config.toml
n_layer = 9
n_kv_head = 5
head_dim = 128
d_mlp = 2560
norm_eps = 1e-06
positions = "rope"
tie_embeddings = false
init = "normal"
lr = 0.00888
lr_mult_o = 1.15
decay_shape = "linear"
batch_tokens = 262144
MLP neurons of a small language model. Each row is named by its layer, matrix (down: output weights) and neuron, and shows model dimensions 213-425. Each number is 500 + 40 x the weight over its row's rms, rounded and kept within 0 to 999. Numbers have three digits each. A neuron's up and down rows have the sign that makes its largest values positive.
A block is one neuron, or neurons of one layer that tend to fire together. After each block is what it responds to, as a language model described it from the Wikipedia text at the highest values.

L3.down2360:513515554450497460485545556491496505477512588554500568474443488471546484461544527499583492498462490441521520457430535500561504455450514487550491504489511538451520479506428523432509482447488562481486535447542482538598541458507420453535448452525525448429507475456489541452467480526569549533480452436535464501405448468518540490487482469438481535508498461547472475565492481448511512573491538495554548442493536480467517542497492476499482482452504480491513543489542483445538447463509427490455525479439567541542493552543544426462479472513541506479504616475442566444506535494493479505511449560497503480460462481581494457555504526453534551533543457
Description: Statistical table separators

L4.down264:462447468539447422522537473511542473493468521440587471437559497558415513564499519522491478482450504420429491555451422554545489487528471465513493488494480445472469572540561449473487485495496485487449461510515525479520489518538477539484493523493554474499513513448472440456423521480511510477539472548603526430465572496515548457502487542545460487446487460528497528465561455494448521530499451453496547509403492471545461487547529466525504497506425495544528461480441501503394477598412550487481552524526475463567472503471472492535504505486521465530483453538475515462556473478533419479507464457491549451516497465444473514490497477575431500522500462
L4.down396:493435439497533571536472545516556536455461472497492425578490500471499483559520438573613514481412522499488518506517473508490508448469514478450495525481499461565530464551463524498545585477444547468476452480487484564438453481516512446463512563551535564517549507489482454467419558495542428471547471488568496488517535540513450588456458528532452430491505521537516503543509519567530528492477534537452453521574491522440484427500521559515488466535460546537527545471453500516462582513561519578460577546528515595546390531541540507507512476442476490473519470548485425533447439520519467529439529542458502494541537534407543517525494469479458495494471483
L4.down625:543529465488521520494459521463518590478505525506470534447511450517471478467517507487542541473561489450470516506474552434557518517539447584459414480486458547471439448557506522533434504505521450481502440533468492559482514452497430541520506521482396556562502570444490515514470492408470574460581525483462544509492486438407546482453522508508469496523469471477519519494534510467555597476539460461454488550445527545477527453476513444464468512423446577515538437542499499466529424486516506488463465468489500451508432481476496452443522576487553548535527473489531510495487531514464452547484479516449431480560463515479517502552501466423528502475501551
L4.down931:532406476503454444497553458458545466505521536586462461489491510512460582542457525560570536523472490565499436464492471528502480538522507504473558465417496456491478536545466529552501487545499506485521514500493492536543479505555493575481538525540534505506589546478551502529480498513521538443450466500533441555473570485506491442479468544496513405423484464483438498501462532437508513526499520448562389487512544513530525469490421451548456500416383598508550451433518512471484510454515532475509569501539574504506433536500511509474484517475544448484485462499544494526516487492527516532516434519484515514477470519482516516537490532464493492408526530
L4.down971:513611498462445475440461522525507528442538477464501501572551502430480541503481426489488503546490472558459529472450516567551512523491420407609523478517478450485483446490461535468540503461467498514525534525595547511537513530518486436467441511526427530501491532603520482528429426562445520432478497490447484524510475563469473462492538524509521461554544465472523540510492618513507491540472500554464512555453499469465499549461571442460556537517498471502518491476496500489511460547491502408529526462518465518540504503507524439485491514509527529576561430555431533541456534465546432511577493530488553475467442526581529461566523527492478512407541519
L4.down1379:530470513534461527570509396459496511480473555485520505439533469446543493519519515489582462499521498433505607533523511524494532613467431520523554507491558521490467465568484517496487464491460443500543551570516501475459503543466548474520481501480489455456578533454575498489503538446504559476537477449590492505558517537523455535561374533471477526425479492472450487445476513536495520473536499503503596487497520524501479469510485502501515499419433504447508493537529524552495473510543576583467494451549526470555508617469456546498496540503542534502467511453555529557486498385485495485528562430507562494479499478536493569487467531524523490467498533
L4.down2052:451492593555546478488559457558535541415516470501509488461488460471556537497527467483489512545456436552485428542555424485435465503433426537432513430541491488454493547526444496513535462571527455442535494489500560525461582539528546549442531565417480537477529474496487544500543514503486481521503529508616505604475527478439531450496504541496529529534501448482516518491439529549511523507451509484531514558546488561481488505478499444546502495515487513465496493514553466500483514494485487537520502551460515483497481530528459510480556504575489519468493540454467430523526459548488555564540478530494545495497491443526527451453530543480485475511523478
L4.down2382:519380580488544524429542477563491542486494447516490479517523470522454527519477481445478542499522503444478553411480445553450551586571445484479516467464549450477466508522395424482581536449497473515470500478504538529478551494518463456540514537487455452491511541481499542530478549426485492524500509449496595532537498466578500469406496511538513417561507518529545461522496538565493435499517529484485497492521476502548466533452506486457559476462535532497487479596561527556472521488507511541553488554543507442489479523457489472522534529475499498521517492463468528540475548528447467527499514529560525507527508489510520488433477520499470562555485562
Description: Leading digit of numbers

L3.down1237:481529510432454439521400435397490470437438504496469522513472492519460448503516521509502540510453503524557522533459423476549544514474537455547501450463522550487518468491547438502517450546462537496524452499449459451457596442444483416515518513531465504510436576463518538522557579500494495474566498500484413570528553489492522528503561499472502552497535466482422469483479495472429458532530441477554523531500476473552514515484414490464489505537510492526450585551533563453470534573489507505525510519449540499482439451509498479474476488497572465448512457520421526449485492497475552511554488475537484464469460482539516446493527556559508462540506515
Description: Table numbers and word-pieces

L5.down88:516500500573514509457490492503427469509515458539515548556573544409516461508527495522478551489536464471454529562473523454508579454488461511539467517535399486521496520470510480459486447568436520542527520535475504465461477543505456536508490462512509513539506486482450544438497497455486504513535480497524533499577536501562512466481445546473432417533498500471539470500505514527503463460538520534445511551567519452579444542523525481509524503467559506467501556488559508527462490555521558573462516526502522465513511470467503488500515575472546519443487443507436418491504498479510550444456524508441470516513473446479509482535505459514415489466389546
L5.down137:491498444463480480429550542495576471434502505472518539568556522545508552554503494466526477562497516528501506582467471460581490521491515521533489554450557534447519451460496577462530473512483523491534520526548591500531514523481501533539463569501495476494511500448541475493582481500585511452439515535480500402477547474513436507489505510553506475586495527508470470516418429457482448529540495467450512507548476457531497484537528575467428560533501505476506545504389536505507506501492507465474471488562519520410487479491534477557534508442479531542486506516462461541540524497561520541511432518493464491497591489466532498474497513545545490516542560
L5.down1092:497460521620482633447481409530499554494509523479501516544559494468464447479526498563512616544531455516405519510487470461485498478573411550511478520483538542538528545549505537488502521499500486416508508450524567498551512482488529471535504510483493524514571477491467517453455523498476453469496481468551494518489484564445497487516516444469459504522470443441532479594441523558469601478542456432462471540539410532517558481500522501570552462491536482536515506493517480511526563485493506519537502495520512464435497440507508584561450569527477591573527497545545491521529565487504480456515568521433551503440416501534488553454500520514532544495516540
L5.down1121:529538559480507560415503467508487517474499467432458546484507471540476523487516493605493501500448491471514507503527499475484466544409544467520577473488517469482478527474458478445505478525505551452609503530503570535485499527522481487422529495453513504428557479542466560532486547453491454497494525519547536539456489504468534576417523522433527524469419550459506474555508497521470451467480567435565488533489551511552457509458505567395462422494513468453443478491499497532459558506528497503479531533531567496435555557495500458566605500501531531524508460504522449489488466494448568494527472483503491503567487563487512497477513506487478503493541428
L5.down1159:450474447488493525495484468511427480496475496449560497411511545502596490461483526532483444558597558465549449444504564493474456508489489514479568440499520532490528507493543548519512566440451519481457479538457485533500462469567533454478540510520529506531502458534492476491534492440491523539545550475483497454536465459497528413492493440485538470541540529486412517486518489461520522518512463496534503520492492456450492491487547468468432459502544473468487437549498507525526569607547486544495525531473469535491448512536436472460479459496507513541510445508519494474528454564515398577501501484456395496507566546526446495475489466511507474485523479
L5.down1701:527521486503541451508509473499477494488465521590504507514409522510468524461532536440486570494525541528465517508511511548468489498513474487481453504497483472536478488554514504475418494502482504526489518514512548513497468522500474490505542542518531502492515564436537530474559404433483513514488509433482509496472509455515495549487505560479453508487522472490545518395513504522516454497466490430434520481461504591458490426453526523447577545477552429449536475536504508553524536497478461547434554538474539498516492449461538522525432483537509545513555480521567367535514509488458551543533479507550410505523492511447509533522482391535529546530446467
L5.down1767:508562491524452530541460579487425433515501526432439505478540503453489461424459530493448507492469562516548534498470502508508518384511514441465451499456490509505468557485519432471501526509475469475445438487459532516495515485413526429564534464465503563531503466493531477519540556571506488516520513531521537561476523494504464458488471596489530457461547486472564581469486532467512555482541480427498561525450451431446554478445470454488515522538544474500545470525568473452461480540531435494409497478492466488517499539540530516503478495499488549452496508539506492530541470502526585537469498504463480550482475540499585538410547541576478479453466477
L5.down2085:487435485458494478527422450564462475467480541471541480516564455459410518486505525424527518479554429499490453518415507498508487501526483490509542538439448486487488440481534487513470538549522523483570371471502469395445580457470463460487556473509513387455544439432542567473499456464501534456534460458533500483476499532597510536500463519496507467536531534542513543470526521506474484515529560559516517503562537576432425453548450470545457489433494500409498527555504469528517439509515561512515475458543543510511452489504531493535526482518537531549530475518480510503476505535547511499466452475568519432493507493473525447518503506583404513501454518
Description: Numeric digits in sequences

L4.down56:428582535429469462467510474451550520526471475489516478551473520448481540484531562548488517439513495565485475609445507546581507511490505593528542459545475543478533421454481532545510555527585534552537506479519459454547481486549423499482488496443509534429545438503499510551485498502517514475431458602526452573546456616423494534455493494495460425417479504482460490551525514518450442525555494523542503473527521435537490505533562470430419493572520590578519503470540503487521537497513458552472505597483449446493496508504517526556527473495528492481552507458489523551447533522512476549506449427500444503470471481401528462440469553505503498530523501
L4.down70:535570452471513532523486458533577482499460459474570486496504461484496484505460505454500515510503434528564520470441509455489470569504571454473540491472466472514519462508507532517500517553517491392487475479410541495528542540519519518509516466466515491503454476568453514515516586521541486428566455484421534516471477524473544492462574533494468505442534552494500501534561463520535520530487460524572474522537429454505456435550459509506467472497562552602446557527487515517537464488536496483470517432513535521561440472473483509489481501548461592430489477520529479413501450533518451463561488480490527472440478482596592426456523498580476485498549556
L4.down281:491477495536467495494480479516521493517508503485432499531479495536459465509515557493464568470469509485505443486484444514448542436494441470431525493465553577474473444503452535492492503535504485466506452468532602485510490406454540474469539412485542499482485522475547491518480487530568487495449534454515520554423501504513443475430497490457444540511486583488563501524592468444543479518561483535546469513518498565498512483524537497488453522481484542479501542520470501539488430491538470538484547602498580493554493497455536525522494524485518488502482490489502473486521565555430493448495548567518503516535465488558487530422514507489566519476493482
L4.down1000:497503555457442469514488536476512515500490538547457495436449508448507548517535505526483469539590520463513406490499534518506509487478477505486471555499525477435386522491483509444528484471470573457565456547459527493559505478532491461530511557523515462504502425490536511489560531493578472522492531488485495551504581533449463520485514480456482561463480428509552471492530494428514521548539476537509485546503443540498579534492436499457476479510448473502621512540466540470503517531482489498392502634515504550500458476528471539504510534537510483448554462495471522547493468518532535528483553499479570546539554485489446510451552494453533491535568535
L4.down1299:537473538503528547529540507515466486549467478504565488423524565517456501488543456484494500418470520535523535493516441523500440531499540502542528465495457487467438492526529486537538507546541525582445539423477521432503484523536464506576490528495522525449434570531493554479470443526496423450449550491486490474542555486527494564436496484494464609523515501516508603500560485455458603510539492547530560530432551426462494451526535531493495474504467462511472552497571452540473466548565563521495455433496475511476438520621446495481531483419472456415556478506481507494482478466562478549440496527428500364532496550506513491536465500459480557498495484
L4.down1620:553468543510477500510509491503451520507530452566545535508442484490529445519492469509555502454551471550467444497526510482507513482476556489519465473494487461527471461529467471516489509562455513475499509440443506533510488478528467501544484460508521478538448514486520478421488541474460482523512554522481463497462570456517539512449501538533537564481550577549522594576558505451481538527554467495455467556492478515476490438441479525519454511523527480499511563471551465584529497598493523530504533511473610455451480515520517546498578463493452501529542491444519541532438459519569612496517459447490514473568559474469513540453409519501444510458498557
L4.down1842:513481456476539445475533409403460496491541566510522561489513441524538526500532526477523476456587493524544504516606528506521441471437503475505475443495511548494565526516435503566492539534494499572437419451513476454460433441448528502425499454494452597499488424508512432508532533469475508532531417505547516440529508565446541503621524509484507503453484488496535533483523523454493486445537518588493484543522482580489495517536569517498533474526461498556527463558524495452508512533540580553499504582461456499489487500485470427547467531527479456469483585451484454577549542520515499489536497463511479533556494532465492531498528523481498483489500516
L4.down2346:491446538503543461442529476435435464542377511516470547479475457565518510558547461556512450503549531429499452506475527545513500550415581506477473526458523502510550493448455436460474442486521481486502481511505469528545536509559437502551508527535520536532486483446517485540475478574494507533577484497462488562475562475515473562454457565488521512512475461451567507545494507538503543565512438533501396490452497507441483469504534521509539493537476543534509473529562504547503532566551494464490561546485479435518476446529520541583456512541506564576521491506512425455467476476576520455432442436539510546495550480434481470472535454615507487505512527
Description: Structured field separators

L5.down279:512465477490514490468509510462548566559511455545505505473477438498457564387509480493542509515470549504518532549461489528562426548476510479402436529479446489469498522569545529551507519545415551496525508479472451523530551475528462495415555456519527490529476506528469477562485497546425550505554507501486500613486511584447526492559516546457590463502518509503550538488565530542526518489475501541482523469560551540454461574475515523494566464518490435530513456488491427544432528505447555556415598440483502455513473525483501497513556483520529425530437536532537468515588522475455486487539472482503505529568533457486490457531417553522513441478609523
L5.down747:493546482516449450515421506537444480475460494513521498511510486563513520463549460529411473562507552454541490475497459462476480491472481443503467501574460580458530552457484460465523509500558535511570443525470539522542477426533556414428526484530473502498539465518471503518486403436484507496519460520569488517497526442507493510531511431508493452488508560502489530545510497500523505432490519513524499489524486551526502566491473556545496560549539484513524514605557480463561499497447544530533491566549536572539513469530477512445533499506506461437491507532525536489576531558468552597588528520519504498435527524495519576535444507495518486469493446
L5.down908:473473487508497556543464477471547495519519509453486443548530496525517452543496470540540487559475493563448495440541544534509522482544443491467510467501485496473516504520448541479509410459447516435520535486539473529530441515550546473461437461490425513502470497537512504525476526446519451498468574555532526505517515493467459439554517562469517535491516496527613508518516483481506441466567435532471522466497532543543578561494570522489415478504477537513446494566555505451510552498493447543525491561472584482492593479520495524455482490513483507555544444484512531507458596436489492510494531543532530495476508435423523434467469515535553522464529495
L5.down945:479509511498507535538517448532594492550540478519441537499630462545522438493507473468515534593486414461545483497587442556551429498517523489469459482519438490439467552567499539568484472524530454451507500467525519493491451525513508512511486482504473531497525549423469553484510445451516486493584499520526550541431487452482567532570499503487462500495507525473494625467496495555540416572455521570530512466470492510493468508572462507493548520544593588455511529521499567457440411497484573474464531423455453568492513532526474558499529544483497561509506490457484467474510525424529514400476533536441550486479570540471531500502549504479533562442547499
L5.down1492:488466510440462499470453514484442588518492600511561594559486526533509571542397413486480572546518574509482469494528456502497499345520512490476503497466557532551428528568558474545529479556475460461486548454542510519515464519540482529494431547485530451540506499510494491506423512516550536467570549443495570490488532529518482404474566526544468492510510526533479488441515525542532521526491538469513606494603538485501503513604557519436508508554408517488452561480465488483499479545485478560515495572517499461487500511577505490403510451468441520474504515533450547541507529415495499486451481481527540566541514496546536446449494505479447531561448541
L5.down1512:528512484468508486510523482481527487473517458547513529467532566489474608422502487473573459473538478533470452459525546510515498518488544530540471531493506540515434447527505569451504519487502495513473587487498525445548458465515439488448470480528534455556549504603485527482515503525500455564493477525500508507471496497484489456511553438471553497430474541618553439545468549568476481479496530441467483466521465481455450526516477493546442455532493545489526512497501508519559460569549511461495502396403500568535525426508492514497559486543515444546535532526558431479456409451473495521471473515521504589476611470532506528512463552489598520503508537
L5.down1772:491540446500458558464494527481497525461501468468509502515482500479504494470505522527594521529506400509542456510575512513503573505536537556548473492476482491503525504523487471450498540474488481485615498538539531493527554519519495481481507547611479544544544530459493505473406514506432571600408484467508482536573515461487542429483435600445569544509484603581429456496475467528475497432445571520482463447556511507439540533473453547529510549475500495466545481482530373532451553428494481513523466443461476540517463488494480492520421445539557464517503502558577496469502449482530447439554456573485495531471465569447499507465474531497478529518482467
L5.down1820:509440543507525495515458461512480505469496515485561516489468481524548431510551438504473545495406504556527508508480533488553401525512468510493475442549479408469524525414565493502515499478460472584459503510530512407514516485557532480473434563584518509523548458558433595515507557522444473529617508541526532568484490508433477500511523492464470450544480475528501541465498482576530447497506466563446489511460507457532464483462528486433492451521517453524529505500548507529555552512529529531458407505452463455491492493476527433543531533466501508469497554487501439498459507478488554490549461543505550481551511494417486417524524498575470462507529468
Description: Table and infobox separators

L3.down1133:448524448534490408555510512529508515566488487412545499539438474529517503551510585464505449470443519496465499517543528505476520489535525505469491521538522534421528448550502482483447435505501501509480536516506499484582551433480484501494519499477466541510616508545524542417453520499544506444480425506490472483472509436538487491541404479466502548544489491509488539508462553529488476521450494523440456441526458474488481478545450528535464481630541495533428494574504506499500452556577447447464459510581472529535519472476485478479494469443460468490489474477485461429515483488514473561524428474499462511503508403464486430528549469435550439483469455
Description: Content-description verbs and prepositions

L4.down192:495527509435503551497409560480457538537517543441528538476515463410486422497469526517487501563526471518526437526573440450456549500487492536547502560453577487461477507477492499432513543503518517421471533484443455532494442487495492473537552533477494480509505457444513472426489549438537524510456497536468475475483506495508474510514493491511536517538483476487478557465532484534508582569480438498472502497521507511547527470527473523477528480516534506558539519537495485484475425530522449499521471501512540495519578414485458486475537487481486514503584514496500442613487478475590485447544466501447454544495439477505457506511494550479513484516557484
L4.down940:561484471474505566509517530495497481514477538449493495478535522469465491515532478479503521513477495510516522536527522522473499551477482514469490545495581429458528519464440509420530526512448556504504551543531543560470584525471544526449512466375493533529592480512460576534501540529502492494565534482507556474513514458523499548575518507491538446513511477461519529516454516508470557515564543448506564456543422508512496483445494459392468446483445469475492518435571475469518456507570431499507470458514509442433485518515481466510493514520468524512454448521509501444523489480516595528591523542504520518464504498507495531556429509479520484465479402
L4.down1046:544396526523517441508551519429498429529513432463570524507472520529530500467457455519520513484510432466555473558512441530473558464549525476499442510393504462566481484558457500562535553520556520433455444584466563501420497558530510499488509554564494540495453477567547481512427461435509526549561558429518502506478436541471528502475499520504553457525474524457549527477534509465434570437509529466503532545538503541496487480411442527423453577433533595516462568544476477516535491450515531562512461490503422544437553517460533519543487501518465468485523505498446510460495538494441511577505456523493461498501473512444568472438511513425499478499487510
L4.down1328:538514492520560463506414544460535478510494510507530538545439494459525552503507497509493503491450555480473546513436483426525510478426460569468570533488534459483558463455537500501496481526451418514584499469418475484510542440624481466500408486497526476451434531386480503529471556510496522524479540491528539467514535506477490632544590457582478485511477441511478507479456526533433517512500527521469505461511493557478558452569444428507440474479426468469528530475441473495501546463509490422501530518499466529556423494543460446532401468465577490501521517557482496447554504436472466508563446535546484563516493526480509550481534481513490528513551506
L4.down2320:479536485493527419556534578505494513553478451446489435526484444453523482465548516425533519549452548517437545454547545474449554488552489491510441507560522527561505514510500480456460545535499504454496506491513537520532551520500436432540458503428500502566551491502564460580544452562566476482513502503551451500531462496462493502514495502516543474504518447480527464521458539446533490532523540517507480504534483463523493466520405506559465487521483498438526442564457530478555500476431502448504520515548482512493550455449592467589496495442512435553468524556478565493496441555469566557521468519540510521469551445523526527456527467481562470480523482
L4.down2410:554489476562529528462504466452458458531469520485486476541512512494495445490556531465450517429480510500437441531526545526545477426431473529523493477489512471454528465504514447483454519499495496477569505528552541474478591510538571499506494422509373523491506492495554440521471506472485564535467488513537513470551509482457493412513451458490456541521468521534488476454491473565478510483371542472492489497488506497536515549568434550401455488505520441501526478537528556505521484499536491446497449461515489527474477471540459521499479434493521479559590474525537583405498547500554459491492523464538540488533426489469465488512474473472547492517525462
L4.down2431:500530488483556504472548487477509456485497444410458506455507499471531551484485555454506493550517386489426454548486472557450529488492507534541499572500480503493541491443541464463454502576553507504499498436528493467510465496461477487557531470516536504444431474492508517461514516455531485540528469531572497506455554445470482487499536526482521549438466451520521468474496537519504505475499480607508465475514490434533537504541537495560541468521452462489487488414514515504594473560455488476446549520497541498423542528571561488488468477573509492574454464454507439565500399484499628501461499522561506541459505441564432467457445528438508488420488534
L4.down2508:460463512547546565512452529526519588511480477549524507458420518581437545503506490487543448503516440531550477408530432460513541519526451529430564462504497500468478516503532486527446537458441485490551395468593494483467533521514517521484479486531387463509532481499469459452513481495471371497470582509526493670510380565515441518512524477533539538472534468461504483479487535575496476489463540454504539503501495495523468493462392416557578490511522449522516462499413512455496452423524518488455504573493495522448576516453553475553485584435516453463462461544488460434496510469480506497566470572506488498515460494560499501536515418490571538497543540
Description: Links to upcoming names

L5.down766:504472545551510488501485455571511492515504524503496511515500519427534539522517551505520475585464538502511521476443475490514416562461469568495532488511536511451536475528486498499594461488506507446505496495466452524547498581466505490514523544535519535563498475525545530399388515520465459404526445464512478489456546516553449513443538449489512472562438530475490431567493535442477485495465518443540490473520497507521590465441556474541495498524503498451505470499512489444499548553547501509424533499503468473489493559479489572518486484442515491466512539542527544505541559444530537447468482558510490462522584509468463446499552502512516462558450420
L5.down795:505533468490496483531422529484434473510492523496483494534506521528518457468468525450517532505497522481432487485537443518550480511490474501555414496486512430549493513531567545434553440446495468518552463545455573605521479527501514534521463484517485461549500492437503505502513506467475565510444462453492494502489498524538508460448546462518492477505571523513478479523507546553483436493508503557618499515442516502505483510514546446473393537493437596481557417505444504487478501534467519522481517433531462543435513548536561500456504505451496480405560471512535476526528436474457462452455421493484471464470570601507385547465525526532494460517477574
L5.down943:525565450513415511510495482523440570538475494475477504469494466518489508563571506519524500541461488476515557529528487484544471484515504530540439586457504438468483520533497486501478527451482537527490533555460497495527508475545517543519388508474512419583486545481565550437584482485508468518438443533486524460459570509517497532500443545459488557514519461576496506511517528538515538518424476477437460463490419471566445478554465551527497474482472464601554489494504493537471486477519426481559484506486479584495485428482530421490464460465451469458551537497491481578436515498470540442461516474546498529500496435438509442452530539497402479465487532
L5.down1174:450442504567506455575503570584502503565478490523451465452527484553465478500589438569508461474453521520481477493504470468517537569488532465478534471464526516530501553481377489570442505525422531508520504538508516537489415456503463543502579495522519517545450541551462421474452486512545493493513448484491483541450539445496524444550513474510450453531503527477570507540555525522611467494514535486487462396615518503549589458494437529473457527522509497506545502461430531497515439379494445494473480465531492475421451599496460578482452467467486474505469519515460503477517473486483501537529391474542528511498487416445448488555491583586544442542558517
L5.down2320:534458510505494431581473475490533536469423525542545440584558508475513577548566501514518529515459557468534486459601540519503470509501474498496463533519513539451427494559503542519513441449459511505489443482475550495523477452507576443543466455497545443497527462444512513543593485510488512449499502533526413434470499502530567486456525495528471510475542561467460410533479513469492518524443545585544495488509516538594517501405513459549537568401497438543472537552478508457478442482442511551488467438523452513528512509522470463569426545472567495556514511524493506479486463511508524499511469534571491520551596468546559549465486425453505511415531492
L5.down2442:487519494475472517476430521473507503488590493526526521558589438476534430488469553489577514484513536539538528523499499504532502545525550463520539523523454504469497518505506495450472525544544504538512505490477482393529512445496545454522486465513500483485472502482504555514549450460463540482539534510481486543543524532527445439437452505517462503553467586443536531451498483531515431446528476459554516499473486555494586529505539508462451391551517569425574478470463443534518452407557490521544533475415476520555538502491464497461502519515437480454531458484506517534489459516469463532542456461493543516463529472459485516508443478487518452511500424
L5.down2445:545538364560551505418567530551489530501503494511468474519420543480518429520502406530467524539415571514413507480557532484559473484546544474493504436491476485499514446550439419449486471504486523535496528530402435528519548536522515497508489468508528474548435586482454550457588506570496559539458520495482515502505449487508442536528462531513544477517461512502510511537547476493453570440533497419570479424466458501527548447499479533508393471544404504474482499446457466500440490515507455560533447510542487528475435559525469477565518534451465494514515552504477506494494435530475488525447539454495508533462489437466447482502453524485482564595534497
L5.down2491:521455556506496496569456574512485478554581515471508560487579555515524479512558527494555497445514512524485553502424492516479493481496446521427535568541523480565513452504506472496602436430480401557541508432563423481468517488513494433455494561535542520513520427551494470520515451537548490443528433544508516541541524542507522465508533510514505470459498551449601510460534498456470552499501443453548408513535440451485502467513504448516446508456499506559519510506509565474451487429449484493500534513467503539583502510495479465511442536462525470449469546498513496524496492519497530426461500390481538477447521487541482498451550500509539485444523509
Description: Depiction verbs after subjects